MLP neurons of a small language model. Each row is named by its layer, matrix (gate and up: input weights) and neuron, and shows model dimensions 128-255. Each number is 500 + 25 x the weight over its row's rms, rounded and kept within 0 to 999. Numbers have three digits each. A neuron's up and down rows have the sign that makes its largest values positive.
A block is one neuron, or neurons of one layer that tend to fire together. Before each block is what it responds to, as a language model described it from the Wikipedia text at the highest values.

Responds to: Mid-sentence function words
L4.gate157:525481499525474527490516455532468512511488492494506453510506520524456509455535482495531477478493550537530494540508466535477528490483481477537536480490489487500476490469478479501508482545513520504503507486500475490544487533491508536529456492531516476501495491500534497494488505555459492503491456477510500517501510477488489519483506476520471489513528482452548480564510474527504513475498
L4.up157:517489507534487528501501511537529530537483540470504476502530495511454530479497495496526447481502490485522481488523474525504523500504447517521525510514473479521457521467502480476533507532507484504502482468494489444506492545503460537526458477506500523496477480465525472511458525554462505479497474482500518494487502491480502505509501493517492491480500477476530482555537437541504544494476
L4.gate357:539523531527483529498479481564486528518516496480447477511520485488509495498514508509519488469503536531517520505515503510486548517519468490539492495537484482566477518487533470481560507527483508534480492488545519528519501515499522501516518478509577482499514494486493444435451529468476496507505465488488524527540496523487526540502492483518540505512503456479497525501506454536513513481501
L4.up357:556529498526478522496479475566486516503526501467437486509523489475511490477496496518494472471513537530516542500499503512489558505530470481543481482522495493575499520483545508496550530529471505527482514490544496517521508522494513493511529499506565489489520491491500463463439534485462488509500471475493510535550510525462530539509504485522524500502510463482511507506513439526497516477489
L4.gate572:497481528526514500491510484528517517482511512485520505549494516506490501482474495498490489475531483499519488524568496522520505565522489543507516536466463502530510441478493450520513489481459457494484507456528494499529531455506529478464544501453491457509539525502501485442475486491477446468496496489513502497508450500460472487495481488474525498502496500531508526526498480496517497478489
L4.up572:503503518515521504525512474522479515469503523505528487536490504498467475497477503520482509486518520496491467492531495506520542530543481501504536558480460482542548502523527452520589536485489473490525481508553490510506542500508514481473499515505497456474516518446526521469456489497527470463510529471503469495510470482450473510507509480492524497488494531572494502506479503507510534535496
L4.gate576:469554511511486497459507457489498499499515446500522501460500483478505495469492513482456513483508529496564474515485533540479467550542450540518532536477516497487496507498519512525520506537477469481477466509528500483507551539548517465525484468520487496492484495520517498494461547491512491484519471497513530515519489511465561521535503485500494479476465465513535540501478482469508493495484
L4.up576:450479528519498516491479475512501489545517525516473469467465472465443493500505524472491490463475515482523494512515521553509541510509496482535538494538514478522482515494494493521511498506484486524479467536493480490496537523457499553495469487506526502478449506506502488495466531494487507509532501499465518495520508472513475484544498455471503462443485485509555518539523489505528492511538

Responds to: Partitive "of" and prepositions
L16.gate38:476526518521509488498534511495509449468484495509508506495523463541494462507490506529522538500524540526504473523513466510461499525456477477508514536495514493541544514464472513490477523461490493466469476493495515533519504488493544486506479536515505512533480517489487514490490467519498497528493466477509491482507525466512490511526500513446485495505562499460529493535505543531516544502517
L16.up38:490538532477526524524515456491490464498446481488477543502516504505506538488526489550429508557511486491454476528529512514475492522508507500511524471495483474516476486507524502488473476523471451505481540538496483479504495495498467479536504494494508527487475448533486500495486478524514491522519509506512517490504540521506521516486511531501518487480489499495510472502497521536524501534531
L16.gate77:479511476468550512531494472464465512464497480441474495518492527514486506489492512554485490472481473509481486526503493512504490484517497487485545471524497523487526507510469505528520463498473516519508535523500487510476518485456540514525532466510455441501504560474535492495537515495514492489483544471491464551480456511525475528509462511474532477458487534472491525514497483550476547530535
L16.up77:470501489498551510531496462479477512469492452471538518515456546508448468504502493497452490533502545466478477529488450524552484500514492510511527499515535502472525502525490489498528513530510547474522505488506519518467548485513530532498540543497480518457566511512497526541527528531502497489513571503488499465496450489510501507521495474477507470469542521534495505463498460527483520531482
L16.gate91:495500508465546546524501449483529509504488514527522526530521465520480553542540543529498459499506512532461535489484523516501522541488478458538543504529505494522485533578510498527497524517493498519485525496514523497537533470507560517500494519497513498517479559504529478525486468544545494524520508497475491497532506511509494545427451515529480452508525503494512517508463489522481512491527
L16.up91:545490471486534460529500536479469516515521507518485499492519547499458529499461525504509498503478504477497490521530520516510452505544473442494519496497495480477480504465525491513537512486490499483549482533489491550496497488461509545526527466488507482510534542472474475521476500492529504481518479512486534530533509514540495552519479484477491503503499521501515485481496447486551516528535
L16.gate100:529517526494531516511563482449481473492514489517506534461544473481529523517502453512488474514485471493518502506506496483526482490480501512482514500440528497489564503512499515502510512443490455466529518471491496527463488521492511517466454498548500509515505538481516529540483489538533528473487469504548526532515526485452520524476515548524505534468535548502526540487527499514496503483516
L16.up100:468503492515489488517526549490509532520484506481499487495513485476513482508509494505465532508510443477576505536532513503508479518507546467473487515531527487536478519513488516510543536489493504523515501479484502507492467488507515499515506511522501522511510529536489500506431480520478522527477508454516544528507475541463509525501495495498516510491491539525506501468543489494483482520568
L16.gate110:491487468468529516563515498492527538496525438507504495473508485519508489482478511528458540530470569457530509523532531513500507503486450509485478528497523519481512510505554478488493495487480527500497534449520514538515498507470553500508479486453505521531541505517466536502509524518506452458513507558572546516474510492516502516479498541543514458506485502500497553496492526523502478522512
L16.up110:498515472478515471504534466478485525452486488502553506468478486490498477484491524502503526501474535484471516497510521497509475544507489489475445496511462532511525485507537468492523498478460509452534520491485504487486523486498508514473471509486496491516520510515533501523525497524472480459539494474518513528555509480514502545472489546555523454519508533494483477494522519502520480548475
L16.gate183:465427479468501496500540457464486483525561505522498484534522442513500517507497511496496503508484517508496499481505484500426479516472464524504501510466513494534506512545488458466492531523457512476509456485525484512493504488500514513519517496519482516492504521496514484493496484526558489469531494506555504509493487508493500471460494493487488477525498474472529490504493515505455500488477
L16.up183:521512504516461496499497535452503517534489525524473521494487478506493482486497495511535522474484481484468571525479485492450505520570502498451472511500457544513516524552455469465518519524519478539525481478461484475493456493506510490501512509522487459487490560537504493512484488501557488522485505486476510521437509463483498484524500516503529471460529535522477489498473516516495499505487
L16.gate236:517508517479503507470513504507515526480521477488508496489505469521481480484539492528481516483498495530531468545523499533528508527527462535459518496517503476503491491510492481488514506513473476516499505531482496512527502506494479472497477537517505501489466499443518471459504498505473528503493502521473514493512484500459505470485514493475473549466508527517532548467522458501477496489553
L16.up236:461505519494436497488516489491516484456504487523491499539463476526482489517494500476458484494481514517515532495499488569517479490530480509527511517542513517511532483494534494538529514513544473509487473542511538507493514521554514478540485459496500472484457483457481513522510501507490513473463475471504481510469498486506506470499478500509548467462475534498482522457513457468453481523482
L16.gate328:514499495486555509526521475481495507490493501494491504527495498514454487497471530519485489527491521532490450485494502532499505468490477489503486499536470499473468464525504498505529529482488462512494505501490500554504500463468550491535497493501532512524504506500485552533460469515506466492474507492542525484491533536528482537501530487483476466514526480512541507491456512468506514457530
L16.up328:518465569493568513509480475460503508507487509500513524504517508469494514513514486528518495481490513509492504472545480535508505539528489491476530463530513524500447546497548543491540545509489521507495483512487488505514459497433527531518514466531453510495484530466527474502493523525491500473503545523525511505465503527516480540464500488485449480469482521521492466499508473495471495535514
L16.gate351:525478493510492474509512492529465486499518457505490506483519464476560473446525458501476502487479519495523557492511498504522532490517502517536524458508507487478492503479465506496496443504449521523491473472520524495492486456464505530478487482478505493518510509506529494492496520491507534510482509510494490443495473510506548522534464505531494506504540529514517514507514510507521506498536
L16.up351:429470486533509490490516492536496448471516511525519489453502498480510516495519497538549509491488491486491508547519527495514487490517516469550473517480529483490520489458488509550504490480493471496532511519427487446530512529544514478478453472484496476493466522509533524470520513453456494530526506515505499513543517504526479494564476474478501504520456550504486514493501487519490531435518
L16.gate391:484471504496536482493502483473512518484486515518521462511545549510444550530494448524472525519511506492535511542550553501501492500491510504490530506494522490503486513519502540536466552543463490538534521510511531490470549500452483495477513443531481444516525513469522497527482551483529553507510457497494459479500501467493508507503503499487517461520517508489491519483516503482498469461519
L16.up391:503456528469524541477513488525513495493473505576497520479568520535496520485527525463486490528491519483493494506547502488484475477541485491501501463534500510482471477536545523489508544501479493538498518476528485518488535459479482528478479492509518475495503477478488497519518503488523496539526486497499441487505503479456504467506492522545527484480525522517491548464535492513483480507511
L16.gate472:488519510490496517526486558523467526495464496541495512532506523502506495495523484530518511520475493520480520491487522503480498514534475499443505525488488544499536498523499516499506500499499488522551538505457488493484478495575538519494504492546487488501476477518470503521504498501473510492503472574502528485505491483472491524541463506458473489493537473513485526522547462486519530521476
L16.up472:501494501468541464488491495477545490454518485502507471473533531486460543506504542526442539493489449519499525507475485528502528524493486497517510487515499503519546525506466490514489495528490513466508523493501487525481460528548530503518554477518495468482529472476553491489515492504484502494475476490511521501464477502488516551511549483491515525518556486475531506509488460510465466530518
L16.gate538:471502508560488512484471504484490540525508529476492477556484465462551503518506467501543462522532452566473505499506491509519517485515474487556513499514482506513504507521482500521509479472496475552489515488468554521489534511534495516517489484500508546516477501550514490525519500495481473469483465482517533462465542507527443468546508475487479490513509481512513508469457460471522502495508
L16.up538:508492522503523554516493494459522515479517489460531508490507536552496482455537495527533538558536489500509523475497510503533469500466489500500521524502535503489505549506509492491522543527475495546490518523516482524490511497478524503558470508501544535502512504542465490499553524506486509450501472450539496541481495502525499513518541537528465463451480512508515515520467487474509509540499
L16.gate554:487523494447507486483511509448495508475498473492519498530519489466524488507518487473517493513525505442504458535534510530507514509486491489446549528513487573515521472468551466525465500496544484469535511495505476481511472554501552490513524512488495519506544498475514533510488482466481459484510554526482498475491495527501475494464517538535464492485525520520528501463528528475467499531521
L16.up554:497477518513494462490514513488464563466521481483473495487456513486494481514454491494515547556493480536511461478498469475517535525447510488427491503478500478494489473476539496473482459514500494513534482507529505504470509537498499479495525489462532529481486527506513504512484523489479488483476468477518458501536447520510485517498502514505492521503496503496518534511532468510537516487520
L16.gate616:492506459538509504516493532484525500501499493483515473502489523466477475505525486461524475551499493533473506526483459492511507509491499504463484500556535513465502538496472514497477508474534488474522515504457509516504477438473543473526460496560500513504491579470502522496482525475476477460484514503492500515509483514509506514486494493470472506467496488478484520512519467521487484504526
L16.up616:497513448492536528468510479495489477513499541483485459491488530510457496490494517511498473530489547498531506541504467484536473489488458503474525512513519536465515517513470486491489500484545528462449488516513508458495519476498535498485473542536501480461483516478488507513519522518504494508454502512519493479512499491495505508498513504522480526521509505499517493522524522554479548539527
L16.gate627:514483522492535524494494455506514496523503507493497504503467516498506450515519509513483522495466499463554472516496461502525525536510493470513504516510505472513506502537497485497517474538483494511525520549516513527467489469457548529472470455502498485505483516497479492501512480519527461463537526495567498517516509491487485498489510519482486486479478477469489484517482537529501523473536
L16.up627:466502459476510536456510510452490554499519484512482518470507530498441501512517502478451501522537457482488467483502477494499484545496513521547504450514493530483494451486442516468562487488506468498516501540500483559499510515503522547465516499496485501487501512487491512543470530478473500508489554531544531486500508525495479493486509515471480514518536488513507452482497510536502468521486
L16.gate684:481472489542551494550507471517489531524493473532505495487496538548518521514498497522532549495498492523479521466490518484520473534556504530475533499504522533529475457455496495501500485514506449461526467496490479542518510495488511469516521504483496553520510504478498482466473487477480496499496508503482472504480501514483514504523529505472513475515521501461491501507509461484490500529491
L16.up684:472533491486510508523532469492504472491488505504467530456494508544492531467497528518502440503472530505518465527500510535508490517522488526480447504560459537493468494509510482489534511499516446495473486495495508532511531519487540507517494493523485515528500516485518464489470506517475470505488529515494518500489482518467485492512527510581484517476531497544491466491476495502473524506530

Responds to: Partitive "of" after quantifiers
L15.gate155:498504508483516429502504479526503492496476475514497498511533498474506561508522459480482509485483530456495497529455538541532479461480482521500513533535530461526526495515531501537536509500466534539534489468471494517477557530484457507490501437519483536537508488485538500486478499515503509489476509497511501496513435512543521503479497505539471499489486492514506498506489460498498544488467
L15.up155:472498484541514489497505419521519511529486500498444559496521482501497509499508488496502478494467460484473467550547527514496481523516436469503460494453526487489488493519521500536514525499502499497545494513492499461502504526502456493534468447490500463484555502525525485514543509494499533477515499460506477512509522503516513487488508500513483465512520518530539555520498537509511460517533

Responds to: Sentence-opening discourse words
L4.gate251:542510501513491505522521511529514525490533514517449503537490511504480517489505527513469539461514468550476481507520496468506523475453486509512522522545525473472473492457512467458503513501524497489467517499535464529533480465502468488520493493522534511497526485516525477468525533526455528499491502546499518519489508491503526511490570494513501519464509481522517479464487509511528485473488
L4.up251:487513441546537503528518486523525509500497483525521460514514524525512546518469489491499514489498490513527539483552475490519523548481475494499566504502487543520450517495501486515497542510482548531499466511481499520495482559513530487526497515530478512539524499509503441470518475460489521498475513530552496555505479488479483468524532509536531542517493500485469482492490492508553508460491
L4.gate254:540475481555497480497539515525521528463500517476487463532475516516514507460473468494525490509527498526492562477533489487504529489473487517495503524514515516542495469480486485537506540511460502532479506495521535531540519534515502514515528531472529446534515544508534481477501479452480501522529507511502489530549507492498461482520504495547514480490455472491491501484515477485545510508471
L4.up254:511492515525522500521491494549524521476509522505478448543494557506499497456482471498505526485516477520464548466538470487499551476521505477478499499471514479516506466497513473542504517503489482521496474475493525529546504510499479502502540531529520484520531529486558488474513463483491492527518514488473486516538532495492438495538527481554488496528484486508491515480521471475562494488493
L4.gate532:546544487527455498477538496522496564525479540526505480520513486505496537502520485522529477469468480532561545545515511486483492505509494545529471493506476532508476479476525504492494513519519541452516530474470474469468472510494498510494475517517540519541518412503512446497540476484470491478499518513470474522497489518496511544539523489460481519496491506509472469534489501497500536473507
L4.up532:548497486531498539472484485535531528478525465476514472506502543475493465511510499515486475478465467531566515541494502448534537495499508524507508484514524499516503510463523511508504501516508503485511506505476518480499461531517506514524496507506527496506497436449545505499551465496524487515501514447504480492510485529477505512542480515513503542538493522473509467529503514534471496495478
L4.gate655:511511526476490509468509547491499501562454471485502548474527547482545514492493466490515494491530437527526505551461503507457487469530478540482494473501481538512453485488516476522563518511516487523529509517515512524502496540503517472539466541484501503510492492490506490486495497525482480528513475490520496495522475487519520521540493494504510520464504479431484498523514499516480514525506
L4.up655:499467527474529506459477516509520481521524505465461504461524522475475500504491470516501476448494439525488500512483531477524479506526471501446478529478481489500490514508485515529491504533519508520476509504511491482492474507483462520500445510543513491466510514518523504502482486492491480491503493511468500485487431535494491494484495530486561498529474462437533486544503504494492458472511

Responds to: Clause-linking and / as
L16.gate138:495517486520487468465501513481526490487543484510504492539517492505500532530516486522479455531461470522551499493478484542476506444483479501502504476455533538529535534509487484528474494456490499454507502521490445480525510506507456538548487502451526522517521489511510501506487529487499521466477515461466508512483470511451497502457501502491526547487470535492504481494545504461513482498507
L16.up138:497503497522436481485476483512527497530516472511531443520527561488491512534510467536513474509471464494501508527454519471519484506494482507497492502452545536500499506477497506501512491482484493489531501513486445519540488528488478524536506539480504490474521460471534510466516513510467523521509483519459496487500478515449471518487533484459462492514457543465501462460523489505438460507510
L16.gate176:515501489520528535504490503491504538524502490461526520549504502492498535493524502487520470508520448513556497550478498468474530514449525484482520477478516504496580477462490499533497482528497463517527538523469517494492481530525466495507474489524493474523511545501546515485552510505507473490498484522533480536470527522456526486512520538477488482505517503466515510526475502478462493538508
L16.up176:511490496458468513484519478499480457494498536539489546497521493474469503527521505519478522465480495512463503536509564480506525492491498555482545496481524510505450506512480528494509487528525482478506490511469493465525491519490514494495530515522451509516510488466520503472459505487480508527507503502505509499495450468491484475462502477510531494484463501524452478446524465516503537501479
L16.gate389:534517509478488499502525516519508478498552469497499548546503516492463497474507477489449459457515507511494505546500478518469495485482491508488536515530518499462532467522494463456476491528476509510507490510529503513573478493522488527533498495482554535511570516513473491474471535490505480480476459494505493503503503457468528487486456501511510504509533461537488539512472454493480451452487
L16.up389:518535501496519522532491512480491475505519496480479491514531533528505472476535481503535505520467476517489492525504467538519509504490534487497501482485517486503513446469485507518513474462518502461525478510520514503537476508510505462478516513491483528524517492466510474494508463571473494486524507552454522494519504465500525513497508481492507474540473503530480473480511477477497467511480
L16.gate440:461488466517503502553500495506498487537530523487489508534456466507492556514490528513486509527561472536514567485468538509481483489488499529493501485507473486499477528485490514506515507521479525511513481509473494499549480545508453523508488523519495507527501493526524475470437479494487524532507514481484480522525491482493534534534521504508465502516482494480492480496526493478484527524456
L16.up440:484492518520475493504501497513489468477467454533499450475530512516484500510488506511515502475517475554544508508463489498530519490491536528486520480455506520513555492468520495518484471451479499504516518538449496432520497482536481484496477512506424504466516483487460528492551501473508462501551456528484496493529527467482496505547485507537489457486490500510495506502483481511509550524529
L16.gate456:448492492509490500534500485475480483449506504519501496518485488515513479497531543546477472493465501482508470508477503518488493495496486494477463474488499537491491515478516509488463524500458476500466474486476493529498470512513529466509521488490523519452493483525477496492489530525530535541496464515540507468467497447499547493524522482540469486470520514477511498512516468475478492482474
L16.up456:503485489470444518492493537498499458515501478511505491502459513493490487526543465545501488485480489502475492486471528513444545468470486529494448479483505466530528499523518542506513551501534487534469517520485485473516487517499473472456491502506468501483493487521452550511477506519486474452503501478453480485509508461487500500466494492487505501461484490479505526520493501504506498489476
L16.gate457:500513481485553513518493504529491529496546515526515499479503476543500539483541501493470489491457496488469517503470517521476532456510496482478484543504516521475526488512466514471564498509506514499553480459509528517488478528468485517522511514512468463497521479537464481515476540479464534487487475509547501494500516449493532482466523457531503517502498504518480455506492514523528494493467
L16.up457:509465467512477473500496495517529520506503479499524532463457509481570458476464436517485508506492494487554501500511503497534471513471527501500516464479511492541496502478493526490525501509498535475489553495457493521522521500532540510492544512496506485514536481478500509508558478480554492509462502500556502471492484514486535553490528491477507539502457546524519486498451495517496493485510
L16.gate507:486470508499480524521521488498547522506524541525507506449542523508525505521475485466477476544500469511505468480491493485509492496479509520510489527483502490493543449472505508479507477453465527499528488521526494536504493529483517529515470497522489528518505490496531507503495458509528488494476506473536475542485480462469475517476499518470482503498496491543483480486490473518520509535496
L16.up507:504516523492463527524513517484517505503507456509497508503507449531522516525506514497492454492503511509487538525504468542499456501456464521491513519457449526471486501481526492514535499481508492526486469484530498491471494503485460482514518499515470545474493455519492464537485514500494535536511535434546504419502493467491501537471494522523509528460494508492513500495524495504496535492449
L16.gate523:525498474474497503516498506537570485484518528486506514515501505495496530483498526513486509479491481530491538530480520519516528505470515517491531518486544486480543487397510524528524475508475497513498503489462530465517496535525468505512509488525533485493500491516495476487501496520499518507528484527543468534486520459479525494467510471482547472473444517481455468464505487475506480516472
L16.up523:499523502513524496512471538471550504471542522496522496538528494485484515537539469506508510490463479478551476512535501471499528470447493508502484478465510489561500515485496498516478498492499489546509535495447505460519497550544509507478477488516505510530496465519532495499485498545454531530501515494520471511493531507487486506513492497515531478549450473507509502464532490478520475533546
L16.gate580:495524481456502514524512534511481472512491525468518501519482510487477493547556486486478496563531471529519500552464508488443484476464549488525548487501491499519475463522526467526501514543510523520482456490511452494512516499453506543488446514512499485478511479483466486496504497540511482502528480507530519482486515498481487481509509479481530497510494489511520474556442499507466517515559
L16.up580:527502483510492424448510506516498478480502519493472500493501503473494510465570541520500482454515499511527510543506485528489525496477499471524515517503513510501498495462459527512451512470504491467456534466478474519510499548505461513509515489534553505518527468491465491478508489497468482528521525533486493511546483517516517481510499521517499509488480518511502483501484518499489490480482
L16.gate600:436511551482492509473540479486516498501531470449455514527533546498474541524464491461509517485474549479517498498494481560531473496465475519453481490481480486501481542496483492456539481497485514468494480536498473482493516496501503529496526525517505519501493502500509499474488519477524496497492528531512446502515523517476540457511497528560486485513501486539526465543474504500478519459515
L16.up600:513518443503511522518505473491542478463477500534455518527491473471511484474511512506535515515485469476461500485481513518522506539460432526499502485515530526506529459461503496484509446519498484539478506519488509491468479540544498507544514508490532493561489503505497493478521519518522505500484487515502532485519498534475519507465467483552474505446499493487501502419482494515513482433479
L16.gate607:484471506491511472512545541472526468506446505480504501480491495529502529485497462485527494521480534482500470535457502511540515478480527523497506486485472513481473519520500497484493486527509502483497492452519501482500500475489490484528481505492568544497503519525489465515495536501476552451475494476506513496558467503508492503527510509499525493512467535498474513488523507498466524502522
L16.up607:517509549504490474469510485505514451519529495497511524484537491480451526453466494470540462486477523477444493515470525536537514440481557532526547516516466487536508501481530488518532505503469483456551441509538526530487508524466510480532458501508534499488451485516518514509508544539479495452477530534441523511518528499482466508487505481517498505509501522498474535514507496509478493496577
L16.gate623:531490508513446502493489493506480493520512493503502466539534518504466476526502529472490521541519504506519516499449478476501489511507488507504521510532526490478507488512485531489543510498509550509516476557534478501481473514494477526543486477527493485540483504465523512502492536490524519448480468534528483523446481514522540477467490542474468453507478522519556479484496478451510487469532
L16.up623:474498513460537503482545499506510526447556488480485492526472460491521538491528512515460479514528483546475507525536483501526550520508518483501521495469494510544499489537527550514517520481537536499499564521497474514537486511537501510452493518494514490504514499499511470512454508471480509467510513509473485461466478508492527461499531545499480462520495474536493527493486508529466534522539
L16.gate626:510513512487535510495487500469484487528489481467528496508502498545531531484544463524548498484486538482504518475469526519497502509494526459449501538529499472518484546506503495488530502527544452471519528494488499519476504520513470456483458528464537537523521511471460475469490489488504520503460462550489512477493501510505519497502480496478483529446452504525505500525563500489510475531502
L16.up626:558513453485504473516495497456520530470501485492528517501492522493466484522493492512508495487515517538491465493483485501514491484495480525523453485488453502500504455482483465566491477576533510486519487509496494468458484500478458503520497444484527474511498512501529486511504532482520488544538486525512548478513513524496413504502471493454495527501513516508522501528454414548538531527540
L16.gate644:517453506499468491486521542439557539444494505521498543503480484522496539513521493475550466494488487520482529489533470517558495486487493475489529525550492472513534525504478503487457526467538457494498465474457519499481433521496525525475496521500507524532495594538470525532517496496482456538471544495498514493486521524506508511512502553490530509498489517507516514481496490474483487462479
L16.up644:515483482481459488518518462495502456454461494485496510459493476509500505472405494473501485501441510511529487490536477516555470497480531537497483517531487503494505480469468509521487529519472469541481471527464504512518459503533483484511525519507540549482513519504520491541486516541496491534524507474504526470504501514469485523508520477512512486512486518474487485493513488473492528509459
L16.gate653:511492470501455498479483484508492494494479498490476506505500504487521514518477516487484510548480502502540461495498466505526508493481495563530487502518461522542475503469508498531465524475465502509501534493504544469531487485529528511502511500565462501537476473494532507488470518526532486439548474499544452513482496492504510521475493477542544520491499544513485537521498501457485476467475
L16.up653:510489466465453496510489496511489484486481470487485490523472512529488482521514521483495488548533510503558487465469436478492481493497507557525452458501526512566481456516461515532479466524494501505493463495514489456486489530506517525484516484513485480475512505471516457513494503500486509479514516486516438463495524515478544525517484503560520535509474538506490564540502501487497509511523
L16.gate680:584528530516516486538523528495480442466500491471482512496512527527461526480536510508488485511470539497519527482484524494442511524498489506503516497511534498505484503458500524481517508493471493520500496489543470491523506516522533507469456496518493528503513477498531550504484536533426516507501475490453481487486519502473522455507501494518525494498488518541520526477522576485493523536452
L16.up680:478489489468522532518538510486516486512518538482523470489491507477444501520510475500520505495540418491502496511505496500479541523497470494495511486496531531528526507481431487502553497495509445518494481509442470554489452481496543513484549469449519488538508537506468517470489527467517506522479517496510511484513500505487509494509525528488452519502497508517525545528462471508498505484495

Responds to: Continuation connectives
L15.gate650:511504551446522483506501510488491466506544495476478511532492417487476511514505519472500438545528465501556504487470491492466490482512489554455519495461490493467494469401468520536496504537501529469525464508474498537509505479505502517475496490495483520487492483513498549505450477530516502544502498506468501512493540468479519503515488502528517507500498477505519476477519492490471518499520
L15.up650:510476551479528507487496513496514548547490519521443530549432489451523516503494492495526460510546521490543480534444522499494481504515539484540522525504505518530486512503469491507500524482455494492525503489491499521476521494495468540520464522528464484481475518506500480462484469488489517500502469514507487532492511495484504480474533491493484478509496511492515507534519482532467510494459